python train.py --n_head=7 --d_mlp=3584 --vocab_size=16384 --positions="alibi" --qk_norm=false --init_std_qkv=0.0117 --init_std_up=0.0117 --optimizer="muon_variant" --beta1=0.95 --lr_head=0.00535 --schedule="wsd" --batch_tokens=[65536, 131072]
MLP neurons of a small language model. Each row is named by its layer, matrix (up: input weights; down: output weights) and neuron, and shows model dimensions 480-735. Each number is 500 + 50 x the weight over its row's rms, rounded and kept within 0 to 999. Numbers have three digits each.
After each neuron's rows, "fires on" lists the tokens most often at its 100 highest values on Wikipedia text that the model never trained on. A number after a token or word is its count.

L5.up0:511479446481475548486553456473494531450469612484420578510523558441470486449524507497488580621552492505515467554517543537456489434479532527476481501539427453564523492474477445470442558524439499503491453475583608533496502435479391432510506448428565464518337535581424445559519439463543515488526546511502401569433464472522640541516501518485433562503524522458463572468501524520460478522540496532450508488540459482486550442586524454464432504439547598601356512509540526540426433468489479434476546492472480491529562492561527526426496533545523447511494423515508467532519493672520517471440499529483467530458572554409474468412489425490547510496510550475510490553458466512545479504546465483467465471460504502502509423494401518418538538500512460568410533565476468430570463606463392
L5.down0:535516431536470438446620500549409519647543564472446420517456554540502462623568581468492512478606576476527520458511444567498582477474454470465528473522481520528496528435475413486565427479568625491533447481567427585450477493497562515558497431500502417582327572599484417442549470548508478531474553494549447522547550518573583478514468539556535531444507539533551494382469504552541515508561504547478488541490587502569583555503487458506467495492483452497451457521491510536425410434469585460511503499529488535478509434581515601489525545540470469534537483442437461463455532540437467487469429528412491598540516512523343641428489532547507452510574497533461566526482574477460496516490495538481459449496511489508577525514577541564502523450475475478449528463399444519461531544541542
fires on: " H" 88, " R" 8

L5.up3305:606488498507468547407540485500507518452469569567450491446477583523453510512481499449440539542552550317511449531524523647523539544540561520482493507513467592459453479395454511455582527451540509382464495556500500506491510451492485489523469504440559467448485586455547474535408530533515492508382477559417575570458489443484509543549441453432485443510518496519467558545526471391533425645491453476535494534454478606459500465465489435446563519571577474513463515546597493491429472382532439518503489507550531516524578490501420522450489462593448493502487594430567447571505499495530515537500508525606501438456491442407451516568566467519512455541586470487628540471456515599540555452452530524511482468496515442439443475509430569509422511446522481504468501547438498431504422443550437
L5.down3305:495408457544523561512497631483533539513634462465524548466400510396473465407523413498524507511648517464420497566503489497493541387519579546485507423574388544503465490365525535491552466466572433596505447482523528521533381475621467468499489572452521512455472442365497504525486444496535586482523385511455502433495520438525483532506512511537504570409465504545522394506457477436467450536491475492530508503552520434496586480463542420549485478549492573475481578557538474429578564513596584406416550444491481510508507476479503452440431526458463437489469588498434459522546551586596478421449517556533513492422575490472480461484510583518478552507531520543537495490534568469462437566541510475540573478382483516551566537571530534425538595506453537456490474485471487448504564489511502
fires on: " the" 23, " h" 10, " s" 8, " ab" 7, "s" 5

L5.up3046:479592454538461542522467445509533503507513554623555451556569446527568543548504511489501532433447409483440488552519506461603509619570489562440538455465517456459468512518448452540426448558496613570470593449463494508509540482491532529490510513482594466463511541490567551486414428563460341475570507438573485513588498539398508488554511557446489568506542559463501515465491525478477480490545469460600547361450467472560340425411505472457491513503438492522557448457509482517516500394456524532480494524492485508347532474577405521488418563523568521526432482504430468550510507535568515487469510483515371512489455388522545382546563546593541600498586485493440554441562418509506524540505455444548461471501516507503487607441512469489446535555446474450503465482477505446550517444510469
L5.down3046:475506500495531535513466561541549522498471529488484547536448450547596530573610485503477593534513491540498419536513507503428476470540405569463470502501521426510454590456450554432494502443485443590431494457473581498473496533448450459446489428503452548544484435539473590647455506489430448549496534467502496524487524485478583587553591635441439522537442463446431593494439447506539637461459609533443492470573508508456400457528494477412488538462576469564490482468536524527475440496417444498418473503455459452564458445426508511569374501478487565482482504465507461451524512447539542562450604501460488559468517457464516533456513616494494416418487552586584577531489497438445580586474495528542577467533499548474490521420498507424433538505453477519537499500547417449517533502483455
fires on: " sub" 16, " post" 12, " un" 9, " out" 5, " tele" 4, " quarter" 4

L5.up3303:493456489489574412485521491584456514581514399535500473526503482569480551502400552410471485441513509513504405547535530547497524507489396490429566507403524526578466427456506491485411505596491532419489453524518581433505490561435527575601462437461554478525486481537473510471409553498466530412432406404463507466545473565585459477485423535514434403483510584444509497479500439445492530507480527458532502535503530556516458597488461558453443499520507582568450499511441497506577460526470571481459463547571520535469480520489475524450516471471418494499525544503533479560559547437536467548469453510525444567463571500509570523504488505491499525518463462525572528474575525424546524470549532519509544539566522506528579521461444551460521516500561559553503496614445455523540529479570448
L5.down3303:439515505490479491568456485530437506596471499453493571498594509504527445411470518462499484490560458514470435517435544455508462569545450499480589459362551430427450527584483525507607494566548504544489538569445501515474550445386481513533501508435566514535541428532433451553531469572491475552478469522475487422483470631473525514447474413502534566495495474518603510545568452478537429541521562637473511503598468434415486535460475545584545474481458529537521435526454453463482498425415473501482511461492462466549491434432440420447455453436466450487433485473515544487466524524510547528436477509427458446519519445496597519490477398532483396529510497587479499518481519395481487489592392494521461486487502475520551470446501520482508495524579518494458522560480453531503440457551530
fires on: " |" 33, " st" 10, " " 9, " years" 4, " while" 4

L5.up98:494465524517451453513495465480519552467494523388442481510506517469503558482481494456494510506466488526521564527520511458542565489518522581499520540474500547476552555439446520569529502530566457564399474537515556529525545524597479537433516555539497440538533479485543528436580533530547562466490463458534477420469533548534507599460527557558570542495512533470381438529454522485502456446460422549456398582438523506394516539546555516536486523568467540632524530509576471398549483465447531535631462542476628517539568518455546539494521498563515568540489395536524394462540464465467483438565470453542463439556553462496429502436364524458518416561479495512513488506525409508528471516469396401574506498547439483453520468560539578553455497456563458446535482540517544526409602537513399
L5.down98:489570521505474492455389458514478421437478562496570532514485463445532520521490487395396678564377570488538607576467576530519515493467500500435479505505470504410473544534505418600485515490499362501516525477518580463504527406475509536576431524587568421543519568507576456510533448438544559492574498564569567440522511457611359592495549528500563484545533515443460559506453517515518484432460479480558548469582438545453588533475485446544450503613467506495474469471616441511402500486519552507600512532477524465646500573479569442435499476453375494497514464419476480418411478491531438491429498464462502515464512460526455477515528427557548563445424471483465531443521573505432483545540586518489490575510497467483439559482478493531572521465563535504450549491458448505505453533531463
fires on: " |" 26, "." 13, " of" 8, " until" 4

L5.up1641:501504474566510454424468567362514546426495457461466545540492576461468491536416507508497512529474521445517452459495447494485568490480436465494376446545527544509511481519472558417551477541523512545503522531501478585503383480466495435453533490513493570506477546563554448499506474567513409488510455559504569487482511430475524580504505489428512459507536489500452510514462434497518538518394400612490643552473503498581380451464548416509488623548407428559556464430537492557564513527477488535379528500654456504558503516423508563487425442417527491453500546560490572487437589510483546562367443488569424552382459414542495514458567512531455454482564458544462540517501516491484375523485456430579530602493555457482507466504364524524486540513585493423524522481539511439503548421505449
L5.down1641:486514453506476432550466455502703477477549473461531522529478496428785409470468550575464518500488540615478463522541457562535566457550532527475441498507523464454549454490560442518483516544567462479489507516486565519434469440465586480474458573546466472509496474477526502457421371459434477425467435452508454495434526500499505493545490511532513489483516475474486473540436484549466420486491509516567513575533533538492426511493496520517414451563541538523521521519465503527528530410437459503488528541483506516557475569502520454560466508517443468470523519513526553500486579466575561504432561505492509584551521497422517495479556593464482483498611403486512515486522548468488484453432470509541439554591487482562535482417448553406446444496609481491506458558616520517579473496470413
fires on: " (" 73, "-" 6, "—" 5, " \"" 4

L5.up727:548468463500541576510475539506541528401529508484513566504519592531380541513485462455441447589438516538490459549594525543342461519552545434550572470499479494492463514523578513512553418537404483518538513569482499411469532500469488493514515611488524488509524478433396419569475474476507465523557629367517511474550585461438470555542438503440438530517507512526545579523450544543482487523460667589436490643378468474456484520553539543610506492521481452398527480482453574469412565511511522424479496424469459561528430532581457466548478430550544483508594525403462465589573572410489479457568506494448483580472485493509491478497514570537515461473499453516495448502441523562463413387456573493456442553628523584572473435498517569561551537410526458460535484492491531590513470475552478
L5.down727:548523562487450459464567413467548553463517478518494458596543469449462606547503433452448448565388563527477458523577483510504480538531518545513468462478645468507600535510467514594532434487453473578489571495484513570485450488428425396540437539578533556504528443499440523451466546456561523529473505517532546527455536484455538410550494396499481469480439566512536551494403544477473399440426487514508497628405427393590518524592582488465501429508411411454440450557571526541442544545513510522476494407435520482532512480460586541494444485560489559523506472532406546561526539465551506477467497538474490525579529448480502548496464531527506458482557489567571504575486499517515483443542459507499448519541445519551536486509503534435603567585459520505495537532491575498495509637432386
fires on: "G" 51, " g" 9, "0" 7, "-g" 5, " Che" 5, " McG" 4

L5.up752:456531520488450507520500479460486463529544410435474541457536559405535515562499570547548517478471474522452404527507454431558482446418442498588552514540568511569496389503550556498506569436518601413464450495576604554564496518435515485447478458484521412549448471487487465502538497451487461530524524525467537579379479646547508441474509506552420503455533529492552509510482523459516560490612595485457571430481561596451548463490538481483488525516526521536449548495468493589511454549471513416434476507439538521495473538574457426513544550594497575483469515546453480462500551423523544572490498534449525580525484420502568465489543591521530518465522562452473464518518524540534519542506446522449429497475476542452455483390512597576396480488582433455449490460497466557449482547526478
L5.down752:416467465448472482556505535497525500461402532461405469494570555428486516518487591481505468446553497520526528536453502469535553336538500466470510471453563546549483540510563541493483418487477437523469506448516551459500533571506506414545389508471420510559410415444516426519561417468507462487497494521453484495402491542525507451451451499481503444397556457441457525527482580526533357441497557420617534483446629561450572536469523451474458519459530384513467445564460496464516474586561480533477447487614549603552511546499497438520592539400518451476579519510466451517546502472484465555467551486479546403530529368458548515459606501420592509463534393573468581539522429529493557385483544608511536553524517499495552507500597517570547559501514492492511514402539418444536492487465521
fires on: "," 19, "ris" 13, " of" 10, " ;" 6, " and" 5, " at" 5

L5.up1831:469439540506487480552465428437506492530527517460549465393549527528577557451498585425485499521489545470455485461438480501483482514476514496511526492477469513423520544520546595443482445524487425570593501607520530505405560444422549708456488487502533429452464542459560562504496525511516507504556512507486566512625466525501590488493599553387537461534508452457575532492479469452563524540489432477523509417464454433471493547439465484532492447536494522566440505515500471552521521562581483421399578524529527537478551566451505499422540468439484523514426491509501374475436354474517480500431408519505473504536549459530538510520538428473458418486465587567477522458509462509402478503569479488467648483537452572379433590581560522510406427491570495421433506495488491577478478585518440
L5.down1831:358556543613486507483586468474486559469427566527542491551463576483542478505515496540504550441483538557473472566514570481482557497429458484447451562487528381483509457516611552410643488512558425570518485472456546548513497472537468547474555595410572385513457496418575513595414544588444492415415393452424472524488506502561509444548465537460421597551381506518492470492467436472519475525518525597531442496558556527507419429536478495452518551475503520561468478538582500574469479545524496567518560478466555481494467551545437429525586524512599492498540484456464436500457529545472456457420577554463549502476593542466562490488493534526457482511389563458531440548449573380492476526444501498527524539498550529510589535448554475463551576491525519497601464563496556538484484426473468
fires on: " un" 25, " cl" 6, "-d" 6, "-" 6, " und" 5, "\n" 5

L5.up1788:605509481529514532579485522570594415513618514387528511550488550504552519495483487449454533422504520496549471534498537394467468511539479453555539508511465457437570483516463451528534513458487552515519562535619458532505548528521479495477448570507561486593525504454484447447510481459528557474490499450522579483519516454435453530520528505521375489416482528526545507418520487495567442410502496486453540499364540430569407573511514570531434605437511481485348505483483542600480451460548376499494503520479443489469470535618411449465501566503559512510578488506444542528473531427470422576465559501543477379473561501428522548516510524500508511528516548492496472433550484514530384547533387474463511445396591484450477475509489548557422491516570518548517560438440496522545544536509563
L5.down1788:529576432576574545548500472492508474544526529415443523544429515508498427470439470578484481494483442534515478504524500470547485580467524428505494409444421427477502511507495450443467464555453476573599535525657518592403462580537544605457486458497545511508478464477500518445514502479449519574512379458540533521439413537510492548480599500536442503502436532540463494454538461521606449467605430526542566449475602581618438512415456464607490478449414432573460532525493578498451514492489507611532541510404490387527417527558475463448557524408524511528504428449517495492488437519445519477504512480417552540542527488470528514518469542482662489491518515537603456433501479488495474592471549441514514442426532483567546515401521417451473506468395471510501497438467477540525430511442503
fires on: " G" 35, " John" 14, "av" 6

L5.up2385:548497582486568493570460476413416470568479428378551545518530549538492466544531487468487540479612454508511455511539537394454439528474567547486521520462380505558556515482369548442474535525574485466508526471425588510521529523539514493521498494581448520473498477490526451488504563533562521497402454523541452500551479571599517563443435579478501538450353524597491507480507453497523512469574535559549509476522487447524517494518516553460499566559426483498428550536630554411481479525494505501529540443530451498568514467554519429503495487516518482528521465448541488523497469474425458505498490499468581534455548546439468473536439517383472558569534442591449506418389547496419466534480538406568539495470399517508361455481530429527516504502414428516532519482432474535514443485497520
L5.down2385:522481474451568469461527499457427463552499477494496522495431524465501544546509532521434508368504410415496469507500563442525497519503521509533422551548490434524536519551515459530515494518491396456404531516454391418462625492523519432649429502562467547569501504495523494500464539483462447528549488489421525446603553524447537456472623481530468485440468542560537538446502508508528574586554503593597482453502467448552482573515502467482492540520464591475533512474567503513474441514430431464432569520611432473519555518577576532461528517446498399416468527495512429560512483465506453494524450483504549481527428552445582463445497510614493461536446528525595563517498563445500437487610553472509507667558530429463480451512499403579474459464475498423545382465480517497534496548451530
fires on: " on" 20, " H" 18, " K" 11, "ig" 4

L5.up1173:537563499521517479582429449574515511569521543558548537418464483515495547456425579500492531483442506525512382555475558409445489566464434566463520505530431552507617453498476460548462521505526463464403514481476472534483494540499580486475625512528416458529441439506543501482503573460538532521572515446568541544523503504503539470459544578448513551517437460426521553502513410493466482518566521494483498477606518590502410484494426526541551376449503579484544473424503520516515532530370492475611433460405602496480462459467411500432412510552440534486523506439402515504487475551449384585441513508402508457491508507535482540503504475577439459548508451603474535526423425452599489526504539447581514499557390502529500482513494570476493605489506458516484448448469523472570518551542481
L5.down1173:440514508422610541481440546483483575504488495495562428488470486533511501409538561497540472509551558463505513491504594443531450467460395486480468537389588488540462542534555561504460474559483468520500535532514450474519635533485478623510496473500542476447500530600539385400441460526487439442451492469547497497422498546425500558444476449516477503537496562489423597458494480623482493531574517483516513503488523536539458538554438480535506594565592546552472487495507535540452455524454461455507525485512569477481501406563494537529599511580553545526583514524504487513464434506405478385498481577511498505516544494479516478602468485447449546494571589521448489557509547506556489544472446528425497615426444615543494442518533527485483542550490510443425562529407550446469473481531509
fires on: " " 53, "%" 11, "0" 9, " |" 5

L5.up2304:462494495506465534498454533472513464433466485493485546560563522483481476570501466537551614543445562442482511483446618451504501441522392457473517524555506564416520419472514517530510449484506521463495549474536460461492496478467589470453507578567563477495592569515577494540518405392450421422528513445442488451500531546510550463577578517509540508479488464460417517536509434455466486467571449481523579536534484523552532502481605499506458470544458572456523529463496572572567505569489456523502499561534552455440502476514478393571435482516522505539517586515502456578532536504460508540482480511485447533465463415556412535471574417561469543529506428496465431408574389553580511502623423482425472559452583530476518563472425485512470491445526449594428465551514544477506503426572481
L5.down2304:526543489586455490491479531444689471520472482439471448457453423440703558450505525468497516421444606633425529526497492366501488496555564541469509524438439507465535435523575528443567477534533492440569499495527445603450589443353545464511455502596414490577481521510491433498377584549480541540605392457476519495472553455440538538477552511533515503529489468473499432520497473449466466508439531504489530521473441459517497504439586484488550495518500518456521514550517488474462585489481510495480523527495501419502450453538506501485507554534465543518487525496573481457529569528437464381480436477532451522576446445512533506488552441505573548447534470533531449462490575483499520590485538409525501543616595534478413548544446455428497492498605490504502538490533472526596457557530456
fires on: " \"" 65, " (" 13, " non" 6

L5.up610:497567547503516474535527439555520505496581508457459458510562605533531528521411499470533520513422433499491573630494373470535425490468550428522460529519438581421504562603444507504448567564535534449530536434536432565450553541494459455489474474448469456562439507448582454447579512558491572500555549461543405492572537515553434430524482521470528474468510397378513452449385543546480564498528374575449597454500515561452472497500569568604503512452501481503490481491543463479531454498576511500483583479467481456438492485499457456552500465427551553416455511508513539523466461531593436527439470503560583480515449484636554571540597611552453455401400459461493520467553558455549515548411429453548521483425471509518499561488486484457500533457492499413447534486513467491488460474415477
L5.down610:488462562507571490493535520504525487565535471455527659499590565521605495410470416517576557509432480538553567501504555478422501483537531401613519586468456483551511438484549426514484398473481451582482463504416473416495508542511521546481623529470474514541533453494451611543568461475525511507517571562473514577489376491458423496460431472459547453493532493525534373486541474586467519485439422449513502472519489497567440438586481583505551526458520554527508503512568468498507492478478498517580511551430454560517433461569552514526487445508477515649390433541435443541509505492500464510477494561436515451582577435432464511492411503390471513493485465566516470511486577532431499377529511487504512484464481544513556444452489507384537448529481492529535490463423498494429569508589430
fires on: " to" 25, " and" 16, " helped" 5, " help" 5, "19" 4

L5.up1589:519551564519421421557478504483606433487501456527480490463461445553435488449485509505622420474522435484393526482439504490571495527639462423471581548533505480474530528525437425553504492505463535400509472510485582530501546484529485433445615549477345428494548586536562484465515484486606517485556513407490447390485543617516442483434569482458484390484526533480523493639466455467477546486508504498460433483466463438514499422455577516519443481517481575397538440441440435545542424515594476449514448473480423487473509535430545472489466529453397538410508439534458538463458510555533595501442425432515546601495489458499487398607507545468509524580533593449443547462532485570503569487589547420521556498494480505467480513534490479490521573554397521471479506469600529466493522527462541
L5.down1589:599479513349464514573484535542572510442519455538471517478471504547436505502502489472556474524512495516537498539491399544520576606489549471465514555544474442486578429477478486538562436370443447470474568428415517496509544516464596410496500440459536457463509547572536443473446531505483510512561500492524418447397442481520477552511494490472473410539581465512546516448447389482430518546499453513462451476529468497465463461489499407538474490511486447460491470541532562464502441475522484474514512516556413588592467473475508503468515595591524446448490452505561512438474443480460464448569566460394474535531494444482518422537475602413506473553530604437541539475536490484468461477603447582541485499517449461525488483568481507499467515501363394393519521535600512550490434482465475
fires on: " such" 24, " well" 23, " served" 15, " known" 8, " far" 5, " serve" 4

L5.up453:409474527511543476482480571576497528538542560532423445529497483488511531475451464471471530523451396498542513524446583545562489401574503563470629533550460516501399572413596523581488509479400483553428516483460545500512517517520523514481538506539524459475519495411565522503455527547529469563523489397443519526523403427432469580458512428450524389496450455497515514531497561455497539403490417459420508527541469542408508555562474551492500630406446497536494556423573564494495543518490473554427506438427549447485468427514508457596516512465413486495523475530561467465487525534502522437542489578531517501466553489515587581449542537422433428497478471546429563536476485446460595493415485452480550438554589534478507628509496505460284538524496504460512545506576468477526470531514567
L5.down453:513498445640524475509521508450450526428491636554495526537448493546515559454535463538504518452543438427522485534553528447540444574589365457536514480506515569549560508407455483517514518526549428525471471452420438512537536570512502440475513518541439514493512520452484554513413503580581524560505487466425645550489496426531535500458466469552409501452469459537559453472440543487513599472521493474529475514494461472481489408470486443562535534544619529439526511551504472504530524432459510378531459525517447428544484442529466531439544501472504465600423630455531444536565390565596504474459465572459445533533509499459425522496433546533446477553417418408527512526475512451505431529478466439459552430554444522476434462450444500516537573465494470504513490555474532521549483498455509
fires on: " to" 19, " did" 13, " went" 9, " and" 8, " made" 5, "uchi" 5

L5.up2917:493533438446474412513495486435506477428458558484463563413510580481493468535418441522521446521554415512429479551551531551550386489438465474574536512556470464538598507498550388448511460380461482437516479394478512507492438598561463387556468502572454464510518501503459413433543505460492490549463502485520367526412534536546529395499515540509452486490497638480503522564401485434516468533457469498517420478498467515575546472553452516554530492484569524629515409505510435488575496547529510571552467469391450504487490475571512511521471449616639509416543434497562404471470521518477521422508521564555527520528487535505521444506547394476478496490540598525540484471487419501495446510385492497507505479510497442499588416485565530518545531437508465468484457492605579450520490500492476
L5.down2917:457446518505568417463485458528398481443506541503494486556497562495410530483586490515452494444517525523503548481404574520536527541542425438517513475441530510497495407464532508506447530481444536489502493498424552437406457458610530483493452517381493479482503491570433487481593517524509442514376516573544395559445544550433539463530444500457558466471483576533483521418521435423544450474434606600409455639520502494534470561529494429456659526368558492507477556554553483483563515585505448455451518475510480497502564513536542646497532563421436470519538519490522521558514566478481536480568438635511465499380519509583524477605418457488468468520575518557535379522523509567532439509578541504446533519580479507549571429524533512439501572532515522496476523472483610468504520470544438
fires on: " R" 31, "R" 25, " |" 11

L5.up292:555449459547485468546521442605523515477406516515559488468573464531553447524478503442485502469483486509517518477478510502468485485545516430482494502459495444557512474563495475542451574493507585553436586491385507482435517579527593527513574499548541494530487518547469497485459489387556528529571455516563383500515554506538519444508507484517555548519548525494494468454506531429423530511470485575460481522592584523518395529535509468514487497521477538559542523458566431514531562358456552508399474483586474581388532497443530400480512444512517524538554466540531549549628447576440509417555479479481442572467497490384505469487555426445487476473544486432477500552463500473558448598546508426433520498555461501467439437539474499460544512539476387491496539450438506504470465612513436
L5.down292:513487510509586507493505470477560484490500406538512419619479399484444409556401509509368603536529470461404510505565592579502426573444499538522518560444370415465525518488496456356470588460494471520530476512543526565462467481552544479591498486571547458551501548529463516467551365425465441503433489454619487589535439515554468536589610537576502500471502565506534499491465464442532480473366514496512462511540518465605599554468549457537487445487476464545449496550518518561519451431519548432560598425441423476404517487467537466460569529512434517527637457424465422522561600427480565517554485500406522446538526467584411542430541465468452546465462481464476460466456548487458512464568579477469449553524453564503500443525490565463473474489509449461496518526489473551440542499487494
fires on: " H" 27, " Y" 9, " Te" 5, " C" 5, " le" 4, " Be" 4

L5.up3202:542430532477460459448451554435514522509486535467479437456496496557465550622506522553531515603493455495532444506426575582513559477498629541508551462535535463486426463502526572517529508450550612522533558574594485491525561469524514496514447576574485535538557474445462435440496540412555469492521339473433488566501488478545466515466478551462556453457535530429570524479480519555505560557525434508541494524453469398440532513442449495578415481524555492523387547506586536546491463422468503531501510527475466592590448401479476393543576493525504513522577562422573509403509565459477547341585504576514540545417481464466577552569515517566530566459556509449599558552547462552530511463477489479516495557440439524474543443479367517427536550503498609486485494530535504538470540500472535
L5.down3202:479469526463548479592557468422445536514538491527485504446494485501503352506506498561512492558489495512453393508637471489548510431454496517411441486443532518449408449473509483439552562458501522487417509524551425567505518492443498513500594580521446519582417553474575479502523541467468564516559464512534523642495488538419491485510464504417438510517451573453425552473451506540493507488497584506521496483507473372526521422472478514532576556500466445601446631577478583440483426488507567451555504479509467427518398474532552423585455432464542558569457552421412475437534544484499581429497564548482411491503438529424517443584469391581464432438551530557485476488595482403533466459466440469442623581506558561456550502437411467504518477507482479554578511534583531471498479540536411
fires on: " G" 38, " " 25, " H" 6, "20" 6, "G" 5

L5.up3430:549463423455494531518568517388483479522493515593560548531464552558562554586441467508475637504533555435524582517466506519506519545429533470523417520493380477476598611598492572489514612479549611386479501536591580377496545536511414487424603516521523452476399480575508559516436543544497580543509516432402551561510594418491428517466523492470486546451540469599460438508518526566492508476415549618464612505478576390543474528541508576547542519524450557611466441459604478493533476510611473485529453520505539480482517407437428354507498471547529413476507531550483537580464423474455442476515486465496506507471555590475482560517477569559497524414445506509583532555494559496519491489518480527458483469570553449501536522460531502485516463472418525531473457549462575546476462488491491
L5.down3430:512543492463559482482559571463457506449532473571519501475486443499558458543477636512488596443521510481576543495545499504562624527440528502569468529597401491448472481474574535496486514449494515504503574423448461487470524563545471493473476477454457408510456553453383571520500537532541462528437517601545572597563448530447506584445516477571549543496485460496523420499530564492489490483438444477511545474498512415540502597514523565427572512497431507504526552688516479424541406560484439489459574445502459541508488502504470444459500415556475471428509474453560489564410539493503461563481516535490489515493442524444549482466484514535445509406550482584510437455460547541481517514432536550418498512445476431535542487576568566491463531509453469597496486512531590541539592571485470
fires on: " H" 31, " W" 23, " Z" 22, " K" 9, " D" 5

L5.up549:625483483494509476596423398409563428502615564547541528547541519524451403458619577442431507577552463600533429564483534474527475514509499517585477564488460429551442498515599453500537399529494557501506585561500512559558472535526497512478545536489446589504519489524530519526549514509448566510514540534565466420399533520478449521581497506557505583548400506529500466524415492589541484492531489523499533541505506502519410465482497460627537457551508492450504456485572529491535543502452522525489517486495445605511535502512505491535499600568482568444547548465409475486467444518484478428531504496469453597483554518371427537476484471526406445515505537469452492529604482458529462547339530537531420533456505597523572526473393488449540467456514483538405553494568594490484608525522532
L5.down549:549496493556649523480507431419474558549548497538470448458566537517496383435557505480463487490500604521504583461490536503635433477514501498517537441535523471449429472537470485555526367557546431466512504527498480599486513550543543545525527512528484577582500433522484460442460468442451501582540436459602406481560502506515404514503557530508577536509442618577454428518508436428512508462441458537495456527423473513524488471488612459517425503508561518438515569520488589548460537432459517499553553584400460411441463568522466498552475486472491485517605454581357539550445486466433440507561505584470434412541551522481473443469458572534515439450473451602489473559457483459521401454450571466515478553446517549435469518568520406472576554507493516465489490477562479487491502610537417
fires on: " g" 24, " G" 22, "G" 17, "er" 6, "g" 6, "ag" 5

L5.up384:465479623413538538563509564597483544534535497370463534519508493567500514530587543461517430464420556536474496487476395486561515448534549401545554492488457488435483575487530463485470357470495523442524518510476486564469571562505531593435418414475598596501424483566490539421547469513526520518486459533611442453546450573543518573551485440470485539522496413573460525447397491484496515473485500489455496497402432549469459511543500492604518513504571487411533461495430463474566438562547508519489544425526474440397481496491455479536508544474588472479492506437470489432495602519567522476469567503458557491535482526548505561428483469548457574495480563529483515429473502447393588464516532544526498433442531531447453426527531534489526512521505498417505502569438481501535467521528486
L5.down384:433482532435538487392472521513518456481482552477516600419461455462573460494533539559466459554475503459536579440409401443499466538510514568471446551416517551590532408526480476496542522542507533329529370397563454478478506485568455556447486502520514482476541481519563524498476394370501481438489434513507510568543436533504465443514442567520569467482461478556501545535362535487478471461538439565487588474578512485510491438531506494492538445515467581486451525506438438485473512470502537507444451465445465512435528470612485568521494456503494599537518534578492432563505506479427548528480565502390537550484469513523450440465479559490481481603449486494468554477513567541508445451536536526516600438455477526454425470482570522527512503471543493531587466472506510500509454397536478
fires on: " to" 34, "0" 7, " and" 6, " that" 4, "I" 4, " can" 4

L5.up3277:481518479487469476483583453505477435580426422381479442512541540447490497491452489472513565507447461537515565420491469512453460560473530523461480519429551475542554475499441565467507447526479531431479625468503561458505460487508520452528527523531529543518466411478469514571508522512485420498421526435471542458499544555464577576493636534527428497581490527498431502475422532521558507515531560453467472422595505562488532422489494639428466442459584452493515503508476531473486511520486463549544538490505539534479493462566503554556510448603551458405528508459528548451577503488492573445541395546429511524476404555483408594518443411491470456571486574464513511452396514464500481498491437481451503434412531480529486537467585505480495485513494493457422451559560551490391556527479406
L5.down3277:470444504495465495526513506526409445523467486506546460596556504537501405538517504551508387552541472560533535527440487513572527471421457517386547583527561481510443446564526430553512543516581539481532583460553537469493483486511539508442521560503497518460565550481490566508454467471530441506571493470414543432534556492401514538434472515487423420581540437531544474460530546533534573459469573454421451478494468456453459528531545501520476384498536461473525587507442497463423516467494586577603523565479479578442489491478458490408497477422579459451557482475527546474528548514532489551538448562397512462445439553545469563569539495529454608495516389459495520464522457456498441501514493463518570505508506573549536564549508432520567488486363477555538438486479498504493534427533478
fires on: "F" 28, "f" 19, "-f" 11, "-F" 8, " f" 6

L5.up718:442439525482475523528561477495537444465503569498508489474535604509532506610438537524594629514419525487444469490421563529477511441459519467536475468543540458525491513496510596512615446632513395541429504475429493451519471486542416514530445490518477464499495551496507418509456460526501553436429486494347480445521517447466538501470520495433533526503522546372478487515477484453571408447528451443466473434480467504489495503405538429393522555535455504500536479488401474488507501540573488428435463442462442444535498504534514557489537540460583442462522541535584530463562481479427576515541463647514498504556500532489492526555554527443555592449572461561664447532516459470473446422561489440506473485452401551471556523497474505576549546465535563537395517494385511449520575523529612
L5.down718:567450546537574516580438424536559487451517520545482464404556511552624464527543563573493521355590466482448479467516482532576543437474515431608513591523498587471564475437590530597465502430516527520343492422472440513500445484469506505480414446481539478586492469533477494566491443456545542424474465428463503533447485548492481534446481529362470522522506526444591533502555535503561471476421487660568386493448564522500449635550475463450463480456484454520487407454450424545453562538519432422538488554526477467507419547481581344490567458463622580526469465496538485560501450588539457422540592528491417501472578531494462431487407549392499431575567522452616443527562525476462447535549548519525531524475563487535545574585492445439439468536469575533537566520420577463485541490518582
fires on: "\n\n" 29, "\n" 9, "-" 8, ":" 7, " |" 6

L5.up761:515625466465495575546445488469478494505582475472518532574536512532466521469446432534515536523442497535482391447513439508468544558600418506495511404574572462506502531476532507415460497522522493485511462494366574534473562501424471517525477606485431486418455587574544547580491515509521475473459481463521508467562500454442541547499526457527433539486448457536546551512457504497502488515460438499494530509474570438474472474468548628513482518523552488539565458531523558561476500536487503495578486491483501465324501427416468373516506514472511536541556445497445464576545493529517496484492472480456447547404531511553534426467527469518447522616569443631479531512508497506507537571562519449557560573476524555542506506493349459464441469614552511441504517500544473451551529453596504
L5.down761:469498453538434512441505550555726496555476497495449540472533427468693507530548458472459449476504516607578521497478479446515515476556497517510493564595541421422480549483519497478533505519639521463544412494542479469533512468487568497573394533553471552487496430428384513453350574381554527513566535465447552477455562426443536475559441483437522482550482482521475494488532473495476465524471496494482412440557536542504492529484541516510510482548553481466423483431551467494515450477527451542491445454497546561519512490481580481521447525558412508464498613555462443426403585444544623513511493555536531480477535496495528567487438600407476531566677538491548521480540499551479419505480454524494526464483493523522514487482480508568529440497632595499499556525495488510555468472488511
fires on: " (" 80, " \"" 13